Weights of a small transformer language model.
Size: 8 layers, width 768, MLP 3072 SiLU, vocabulary 13895, 59.8M parameters.
Architecture: LayerNorm before each block, biases.
Training: a variant of Adam for these matrices, 6904 steps.
MLP neurons of a small language model. Each row is named by its layer, matrix (down: output weights) and neuron, and shows model dimensions 608-671. Each number is 200 + 30 x the weight over its row's rms, rounded and kept within 0 to 999.
A block is one neuron, or neurons of one layer that tend to fire together. Before each block is what it responds to, as a language model described it from the Wikipedia text at the highest values.

Names as sentence subjects. Name tokens, or the comma right after a full name, for a person, horse, company or station starting a new clause, such as Zach, Healy, Walter Paepcke, Finnair.
L2.down642,181,155,200,178,213,200,186,187,207,225,179,179,185,184,227,133,156,175,235,189,132,170,196,218,213,164,191,212,171,253,131,262,229,214,251,182,151,162,164,167,211,205,142,204,196,182,186,238,188,285,258,241,159,178,171,208,148,166,209,182,222,226,189,218

Surname tokens after first names. Surname tokens, or pieces of surnames, right after a given name in credits, tables, cast lists and prose, e.g. Hall, Cole-man, Bro-cklehurst.
L4.down886,195,181,193,201,204,197,206,213,238,204,180,226,134,208,189,209,158,197,172,172,252,154,193,233,188,193,169,202,219,221,154,213,204,208,228,180,202,265,193,199,171,215,158,213,157,151,171,229,217,230,190,178,170,201,197,185,211,169,183,160,162,182,178,159
L4.down1958,183,173,203,156,228,199,173,256,220,170,227,189,198,204,202,155,216,184,204,200,193,158,206,215,233,232,196,177,154,184,203,191,193,224,238,203,191,200,235,207,134,164,180,257,197,229,192,240,235,183,243,182,219,190,205,193,208,193,177,144,171,249,180,213
L4.down2496,205,193,151,170,190,233,149,219,255,188,209,200,188,214,147,168,219,200,213,221,272,211,231,188,191,196,212,188,166,199,156,185,181,186,177,156,212,226,169,183,126,242,164,237,234,162,159,234,177,206,210,149,179,158,248,212,156,167,193,144,184,186,224,163
L4.down2519,208,208,193,143,190,205,222,180,216,197,202,178,174,231,202,203,192,197,186,170,208,196,209,145,128,165,138,196,197,212,188,194,218,227,210,206,184,191,192,192,186,198,257,255,157,183,136,269,216,186,211,221,203,152,228,204,229,178,203,141,233,200,181,300

Surname final token. Last word-piece of a person's full name, mostly the surname ending, in credits, tables and lists, e.g. Velas-quez, Sam-berg, War-hol.
L5.down513,236,165,193,215,195,160,170,237,177,184,182,210,191,170,246,191,181,236,216,203,222,197,228,176,216,227,199,233,176,174,175,187,197,208,220,226,146,190,254,227,206,143,135,194,187,231,195,210,203,179,224,214,186,175,187,244,152,156,220,201,136,259,216,170
L5.down550,220,200,196,259,150,229,261,212,297,188,247,205,238,239,203,158,230,244,170,203,269,179,175,227,182,225,193,237,215,199,182,195,221,197,204,193,287,150,264,173,209,226,198,187,192,175,203,173,207,218,190,191,179,211,209,190,228,212,227,114,224,204,164,216
L5.down664,201,188,232,184,175,220,187,190,152,186,259,205,176,164,184,248,206,230,204,258,189,217,199,225,159,209,193,200,225,215,188,220,243,201,123,240,180,170,168,169,161,196,177,206,223,173,217,161,265,204,202,227,191,175,183,181,187,263,160,236,231,208,245,217
L5.down987,216,200,247,164,182,249,214,195,234,190,195,208,185,169,255,203,276,204,273,169,225,203,208,227,248,244,244,180,141,223,170,227,252,167,230,232,206,207,154,176,186,196,222,194,202,231,204,163,215,223,173,222,163,191,165,232,207,195,208,151,152,249,208,139
L5.down1095,173,182,190,237,181,200,146,193,189,187,239,268,177,228,245,176,235,203,201,174,201,194,175,177,237,246,157,200,147,188,173,179,217,174,258,251,221,217,190,193,243,157,178,219,193,191,227,202,182,179,174,177,206,152,180,205,207,228,228,147,222,176,225,162
L5.down1244,221,156,135,217,202,233,181,224,226,226,227,221,186,230,214,223,177,237,224,207,204,194,151,203,202,236,285,204,212,220,231,203,223,164,198,219,179,161,171,188,180,186,179,208,220,158,185,171,172,144,236,204,217,183,218,213,191,219,153,200,193,224,179,127
L5.down1506,161,194,179,221,133,228,207,181,235,147,220,198,208,180,212,149,183,212,186,188,177,205,201,230,224,241,188,193,172,156,200,166,227,239,193,150,207,190,190,191,249,147,152,208,187,195,158,279,226,197,210,220,197,204,226,225,201,230,231,156,229,178,254,174
L5.down1628,231,199,218,226,203,208,202,180,143,206,172,234,246,174,271,144,157,203,156,211,198,169,262,225,236,208,165,232,217,194,217,195,174,200,230,182,219,245,188,216,244,193,239,166,175,205,209,262,203,174,224,254,209,275,190,157,165,243,228,238,236,184,223,258
L5.down1644,180,171,152,214,167,197,229,226,205,188,279,189,216,194,201,194,219,212,156,199,241,177,205,202,203,241,202,181,231,227,263,176,145,237,176,218,272,224,198,154,231,172,210,188,201,170,200,235,235,187,217,193,228,212,165,211,209,209,223,156,179,194,193,240
L5.down1894,201,189,204,188,186,215,158,223,190,229,251,194,171,180,186,192,201,206,147,178,208,235,183,218,230,209,102,198,153,231,170,150,208,201,231,201,172,186,226,161,224,183,188,191,194,192,173,204,162,189,182,162,219,216,206,243,172,191,187,202,278,202,225,190
L5.down1913,167,224,188,213,200,204,226,161,176,188,177,196,190,171,229,241,182,242,241,204,192,163,193,193,193,211,187,216,233,168,170,192,212,214,185,182,237,230,233,234,174,166,234,160,196,173,210,185,215,162,171,218,195,172,191,232,162,200,212,237,213,205,142,195
L5.down2598,184,203,227,234,205,145,282,241,164,273,187,235,180,171,221,228,151,191,197,230,204,194,240,192,198,195,198,171,234,202,215,206,171,178,210,200,264,249,222,228,229,163,212,161,205,222,202,181,219,203,204,248,224,222,179,216,242,230,216,261,237,221,196,209
L5.down2716,151,231,139,237,224,224,154,195,169,198,252,210,228,164,177,204,240,166,226,218,198,214,208,222,139,212,185,188,237,211,183,227,200,227,170,246,249,147,116,172,169,237,197,216,198,233,211,203,146,203,189,203,224,144,188,184,207,231,188,137,147,177,194,179
L5.down2753,201,237,260,144,210,241,194,191,215,155,245,192,194,208,173,149,144,212,159,157,197,218,233,162,253,267,173,174,203,175,161,219,181,194,182,122,215,199,211,171,241,266,176,186,208,229,177,210,204,217,227,235,199,179,215,265,188,234,167,149,194,211,207,206
L5.down2997,188,226,187,260,163,223,147,232,224,179,209,167,175,255,153,200,245,227,215,216,183,210,189,237,213,220,222,200,242,250,181,239,165,168,208,168,237,250,190,221,195,245,142,235,244,162,175,225,142,210,182,196,194,152,236,227,241,256,157,250,183,195,190,135
L5.down3033,151,196,137,207,223,223,230,223,203,192,229,256,191,196,201,195,224,224,187,148,272,173,164,174,220,202,226,117,170,171,179,166,229,217,187,249,185,152,224,176,221,257,181,211,207,186,218,236,141,161,230,201,185,256,134,236,181,166,180,167,211,181,144,185

Verb stem tokens. Fires on the stem or final piece of a main verb in running text, usually after to, modals or a subject, such as stole, weep, erect, sing.
L2.down2236,221,274,192,191,207,204,182,249,234,196,229,247,207,193,147,251,191,209,187,198,214,181,235,162,204,241,222,206,197,152,191,185,165,197,183,191,224,211,276,173,146,144,164,215,223,249,245,235,147,149,186,232,237,198,190,231,205,210,221,183,200,215,233,161

Later parts of names. Tokens inside or after the first part of personal names, mostly later surname pieces or middle names, as in Rhys Mey-ers, Kirik-ov, Alf-onso, Tom Harvey, often in tables or name lists.
L2.down3056,222,197,206,170,178,180,152,192,206,219,192,181,152,175,209,207,216,201,215,192,210,212,237,154,228,221,222,212,230,197,149,170,165,231,193,136,267,202,203,213,175,197,220,182,207,169,168,199,228,265,226,203,146,139,196,249,200,208,170,211,171,241,227,197

Sentence subject before verb. Ends of a sentence's subject just before its main verb, usually name pieces or pronouns in plot summaries and bios (An-isha, Hann-ah, he), also and, can, may.
L5.down224,257,194,191,240,203,196,190,175,213,200,233,228,254,186,218,198,208,222,173,157,231,174,194,181,214,246,219,181,241,249,177,211,210,216,160,188,216,176,152,177,238,215,205,198,176,99,151,195,257,209,212,215,170,163,213,194,181,206,207,188,217,178,263,159
L5.down243,213,210,209,235,157,186,220,191,208,186,182,242,196,209,206,199,206,209,164,144,187,147,210,215,214,164,221,183,207,194,222,244,176,199,120,224,223,169,172,171,224,207,235,189,214,241,184,207,211,165,213,186,165,252,193,203,189,177,272,203,204,189,249,132
L5.down425,247,220,195,170,156,214,165,177,225,168,156,198,159,218,228,200,239,209,196,192,209,184,180,202,206,252,197,204,181,246,185,178,165,208,252,236,161,184,215,207,205,221,210,196,200,158,195,249,225,184,224,180,232,188,215,239,206,210,192,217,219,172,222,183
L5.down659,195,209,232,192,249,222,171,187,247,215,186,173,168,157,215,143,185,187,200,190,201,150,178,249,263,209,177,185,223,190,260,201,220,219,264,188,198,182,226,198,187,279,237,163,171,164,181,202,234,173,235,228,195,204,227,193,202,211,164,234,181,209,187,213
L5.down1060,259,214,209,256,168,152,214,197,271,202,155,219,188,175,213,178,236,237,175,218,157,187,150,234,241,206,214,200,163,232,248,183,143,216,221,212,163,161,157,194,173,231,194,200,175,160,140,195,220,196,188,211,245,201,216,226,212,155,209,236,216,179,247,186
L5.down1312,251,240,197,230,147,228,159,174,231,211,166,164,173,241,180,188,176,207,192,187,212,205,202,183,202,194,203,228,278,204,211,215,196,241,143,186,197,179,125,144,236,244,207,201,150,211,152,229,181,267,203,176,205,217,176,170,167,150,172,173,136,214,165,239
L5.down1376,198,213,225,219,115,174,190,211,231,188,170,211,207,182,226,188,208,223,209,213,189,134,157,198,192,195,215,198,226,189,226,192,234,227,187,206,200,192,164,198,161,230,208,179,153,197,128,211,221,202,253,184,183,224,176,222,168,193,228,221,205,109,161,224
L5.down1503,210,196,162,184,144,284,210,231,269,138,251,144,152,210,168,216,211,225,185,218,194,217,177,161,166,221,170,176,220,225,210,212,243,175,203,206,234,227,236,250,202,241,210,154,200,143,184,251,226,244,165,164,214,201,213,244,237,186,210,219,196,202,209,187
L5.down1887,216,212,262,231,166,193,203,169,257,193,181,162,181,181,206,205,178,230,223,179,222,136,213,241,176,140,220,184,243,226,184,201,199,171,147,165,246,220,189,160,151,219,256,163,219,200,204,219,209,146,213,219,194,176,166,208,186,201,222,192,202,86,187,210
L5.down1952,169,193,184,206,212,187,238,212,210,218,195,189,205,184,207,235,198,244,222,233,237,199,224,270,152,205,184,203,222,211,177,179,207,188,227,134,217,196,219,233,187,200,242,201,216,196,194,198,196,177,177,198,181,232,212,155,201,146,174,210,243,165,169,271
L5.down2108,237,226,138,226,224,215,146,283,151,174,224,197,203,238,209,172,168,165,246,240,175,201,193,151,212,236,176,234,161,139,151,222,224,235,204,229,177,184,201,216,214,190,219,211,215,235,187,230,245,188,148,183,163,242,220,226,165,194,216,218,199,208,235,202
L5.down2660,228,173,201,179,189,173,223,185,182,230,215,201,173,162,265,199,205,207,208,196,215,180,201,191,235,259,164,166,228,172,228,234,212,192,200,232,169,164,175,206,271,196,211,213,185,205,181,212,199,199,191,194,195,194,210,232,177,185,186,211,139,189,214,170
L5.down2847,269,219,190,247,166,186,178,243,200,156,224,211,247,247,229,239,167,193,174,247,217,185,177,203,220,252,186,245,183,170,180,145,217,232,249,218,250,172,198,219,155,193,183,181,200,166,217,211,240,162,148,191,163,219,220,226,225,192,180,220,164,196,196,247
L5.down2875,260,203,229,195,142,230,165,178,267,202,217,165,226,193,214,201,155,167,179,221,241,186,185,223,240,228,206,245,205,228,210,197,219,226,234,205,151,269,154,218,213,225,169,204,205,181,125,220,187,224,164,193,247,193,187,201,203,264,232,186,170,139,162,210
L5.down3005,224,217,142,208,137,166,184,182,224,224,211,179,227,188,222,204,194,227,164,217,199,197,195,202,183,234,208,175,181,235,211,230,166,188,239,169,183,188,220,204,233,252,201,232,230,151,175,202,163,234,188,199,161,118,219,193,197,198,187,203,170,196,269,172
L5.down3070,199,232,210,202,225,156,204,193,204,217,160,205,243,196,182,234,210,168,154,213,186,238,217,187,251,166,248,218,212,188,216,185,188,218,194,208,173,142,174,200,185,197,210,261,215,242,153,188,218,141,208,178,122,229,185,223,188,205,203,224,195,205,231,165

Name-joining and, name endings. The word and joining two proper names in lists (Miami Hurricanes and SMU, Bosnia and Herzegovina), plus final pieces of city or team names such as Nash-ville, Sioux City.
L2.down1022,133,237,203,193,160,185,270,215,186,224,230,205,194,234,196,231,171,173,177,216,206,219,242,234,215,209,198,212,198,161,154,189,202,190,222,190,143,218,170,221,248,217,201,175,250,188,189,205,170,164,168,169,192,192,152,209,205,221,195,278,275,270,131,228

Predicate head before complement. Main verbs or object nouns right after a subject, auxiliary, "to" or possessive, usually followed by a preposition: located in, live under, her husband.
L5.down113,204,214,177,194,137,156,185,191,220,212,133,205,172,169,166,218,213,189,194,193,186,204,169,193,192,210,186,194,247,209,202,200,242,210,209,164,204,199,253,215,211,195,205,206,180,193,233,202,219,180,224,185,210,186,217,233,175,210,209,164,218,270,161,230
L5.down204,200,246,250,201,168,202,165,171,177,186,146,226,201,209,221,185,188,208,182,183,172,230,179,181,213,227,179,199,235,249,200,192,242,168,195,151,216,226,263,261,205,160,225,230,207,217,204,167,209,202,151,236,162,245,179,214,203,247,190,217,259,193,218,185
L5.down268,194,193,238,164,235,187,178,221,166,200,239,188,244,171,210,217,211,203,191,195,243,239,214,204,195,233,157,201,176,220,174,173,183,190,192,144,196,191,176,194,129,232,184,223,199,203,226,202,223,193,196,232,174,171,253,196,226,210,167,156,257,171,176,214
L5.down344,196,194,224,226,164,177,201,196,215,274,218,177,173,202,216,143,218,205,203,230,177,250,241,161,223,201,149,236,249,226,266,254,191,166,197,169,244,215,227,220,191,212,205,167,244,181,239,162,223,191,169,237,170,214,255,190,172,191,182,205,212,195,210,218
L5.down404,201,174,208,220,175,181,171,165,186,234,128,214,229,196,230,184,248,233,174,202,145,215,220,212,223,168,190,229,220,243,177,191,213,165,195,207,198,186,218,222,211,221,264,206,133,202,260,134,185,171,188,235,184,243,219,161,183,201,232,190,187,185,215,148
L5.down452,220,201,185,220,207,171,180,206,214,182,208,204,175,172,188,186,229,187,180,196,186,206,242,191,154,203,175,260,179,198,246,240,198,226,193,198,170,241,179,192,202,182,216,225,202,179,121,207,203,190,233,222,243,206,214,199,203,227,207,165,191,171,225,244
L5.down936,211,250,200,186,167,172,214,179,198,207,244,239,238,154,225,201,182,199,164,174,209,201,231,163,272,211,142,196,178,172,165,200,230,205,220,249,174,157,175,299,208,231,228,218,209,195,166,218,218,163,167,236,233,174,215,216,188,218,189,177,212,186,210,236
L5.down1033,172,159,189,206,137,212,201,178,203,216,223,190,249,237,155,180,233,192,174,163,215,197,189,190,213,138,183,156,194,163,176,197,253,160,181,184,140,175,212,193,170,174,205,209,188,212,181,167,219,206,169,222,220,168,208,163,225,194,261,139,205,256,202,161
L5.down1139,235,191,212,238,209,233,213,199,169,196,171,199,194,233,178,239,159,240,192,224,240,214,209,188,196,246,216,194,244,223,221,194,193,199,179,233,206,202,200,192,227,174,195,229,230,224,189,202,184,213,209,210,194,219,222,240,311,193,202,200,226,213,191,212
L5.down1157,214,191,220,242,206,193,185,178,209,208,161,219,181,244,200,196,188,185,246,162,187,211,217,232,228,178,183,207,198,205,184,217,222,231,210,197,241,191,187,181,237,161,181,167,190,226,198,183,203,201,210,168,179,238,224,240,230,163,216,210,175,154,191,172
L5.down2208,185,188,199,213,192,159,219,168,145,253,220,180,221,186,205,172,159,214,185,214,216,174,192,217,249,184,206,221,188,227,222,166,175,206,259,206,224,232,200,192,166,206,202,178,205,232,190,217,188,167,225,232,224,234,184,185,217,226,131,199,179,155,227,165
L5.down2640,227,180,192,162,218,173,201,193,216,241,185,203,220,250,139,210,221,163,165,207,232,143,224,238,244,202,159,223,194,227,267,198,181,211,187,201,258,209,164,220,203,218,222,246,224,195,203,207,220,177,188,211,230,176,209,250,211,215,209,239,221,220,177,207
L5.down2770,125,187,154,202,243,214,180,212,178,231,238,215,217,223,264,203,155,187,219,188,140,191,212,207,212,192,199,144,225,190,177,189,229,223,172,222,140,161,229,177,230,157,179,193,178,221,221,164,219,144,194,222,181,195,167,220,156,170,195,190,233,224,226,220
L5.down2899,171,179,215,202,181,207,193,243,165,241,206,198,185,219,200,163,250,228,190,198,247,178,231,238,211,210,220,164,216,181,215,170,196,181,224,186,191,138,260,201,177,232,210,197,231,183,194,229,225,205,237,171,206,183,177,178,153,239,210,227,306,205,211,206
L5.down2960,163,214,167,169,199,177,203,227,260,178,218,138,186,221,255,198,149,215,203,207,202,178,226,184,284,183,187,174,200,144,184,233,192,244,207,229,180,232,125,235,175,182,200,217,186,235,241,216,231,175,170,184,232,239,204,155,185,229,229,147,232,219,188,229
L5.down2979,202,211,218,206,156,199,211,171,200,228,154,196,196,226,291,173,155,236,199,155,224,203,219,202,200,210,235,210,223,199,211,181,182,109,216,222,226,230,196,212,223,188,233,239,193,277,186,231,157,245,185,264,245,243,202,220,217,159,197,213,182,210,197,123

Location-phrase continuation. Function words and commas right after a place name or location preposition, where a larger place name is expected next, e.g. Ann Arbor, / located in what is now / in the.
L4.down157,221,238,203,203,212,185,179,192,203,221,190,189,231,217,199,150,146,187,130,208,113,201,200,238,171,121,150,266,262,220,229,211,184,169,227,174,239,247,191,182,200,204,156,227,183,221,153,190,218,154,208,222,292,188,171,207,193,174,222,215,223,229,230,208
L4.down1576,168,194,184,181,192,178,180,179,262,229,179,249,227,181,183,175,191,166,223,187,234,187,162,239,243,177,257,249,179,197,220,203,192,270,205,222,221,226,164,189,207,171,216,204,146,247,220,139,214,162,210,200,249,202,186,158,175,215,177,213,195,136,218,199
L4.down2891,189,248,260,199,199,125,204,192,231,212,198,210,250,176,217,194,187,239,203,198,184,222,254,221,194,180,206,186,226,184,167,160,199,211,264,224,225,259,130,215,223,172,207,252,175,211,200,215,218,151,205,204,202,298,224,209,222,221,196,173,179,208,204,232
L4.down3054,166,167,203,220,158,258,218,184,183,198,161,171,165,213,195,202,237,188,245,162,210,278,119,195,176,173,186,211,217,196,224,157,165,208,197,183,189,220,189,192,190,222,206,210,165,182,238,167,206,208,251,237,234,180,212,180,191,217,217,187,190,195,210,244

Predicate participles after be. Past participles and predicate adjectives right after is/was/be or a subject, usually followed by a preposition, mostly known (known for, also known as), used, set.
L4.down91,255,165,202,152,196,227,241,218,223,221,233,187,266,158,183,130,168,219,157,176,152,215,155,195,187,214,187,233,208,179,226,223,187,220,198,225,193,218,170,232,166,127,212,277,184,217,207,182,218,182,199,195,242,179,207,173,215,186,183,199,178,238,152,188
L4.down1435,201,209,227,192,182,216,150,185,217,237,207,164,237,219,172,213,195,175,149,159,173,230,198,177,215,163,176,193,206,219,191,169,197,188,206,174,191,208,219,233,145,182,157,234,222,173,242,174,172,159,200,228,164,198,215,208,203,152,221,150,207,219,182,164
L4.down2181,212,188,252,152,127,202,144,166,209,243,199,220,219,217,212,231,202,180,197,158,189,245,192,199,219,212,203,163,221,181,187,160,163,220,178,172,160,160,187,246,217,237,177,262,191,243,201,217,165,200,227,211,166,220,207,216,204,208,176,113,225,230,214,196
L4.down2961,223,190,232,178,197,160,179,160,179,264,170,212,203,200,243,206,195,200,235,207,148,252,242,206,227,200,209,219,220,182,198,168,193,190,200,140,252,198,157,186,231,150,205,222,196,275,220,150,189,211,175,235,111,235,213,214,214,176,196,202,226,255,198,192

Pre-verb auxiliaries and infinitive to. Function words just before a main verb: infinitival to after attempt/unable/eager, modals (can, would, will), and not after could/did.
L4.down1406,215,170,164,183,158,185,206,216,182,247,174,235,204,223,166,184,186,198,160,217,177,154,192,180,151,227,178,217,245,253,191,224,202,149,206,201,195,225,198,197,240,244,226,238,183,187,125,220,208,172,180,247,244,238,165,163,199,190,197,224,194,234,215,235
L4.down1966,205,203,251,172,144,180,199,182,169,208,155,236,201,209,209,218,170,185,187,174,165,169,179,183,165,247,195,161,170,203,197,219,181,177,216,234,148,177,220,225,172,219,199,193,159,206,215,198,189,162,241,181,213,212,184,230,245,183,193,135,168,173,199,149
L4.down2740,152,209,166,225,222,146,166,196,201,219,136,215,258,219,167,225,181,231,181,253,209,155,155,184,254,195,278,234,196,148,165,226,179,253,168,216,133,164,139,219,170,189,225,228,239,193,194,231,234,195,197,180,179,164,252,171,210,214,220,184,186,154,233,165
L4.down2909,246,185,204,211,153,162,228,203,207,191,205,221,190,183,176,205,218,186,216,168,218,145,131,195,185,227,228,195,216,238,184,227,211,177,143,244,108,204,175,179,241,233,157,226,176,129,148,224,187,244,197,197,199,139,194,210,159,171,193,228,179,167,217,165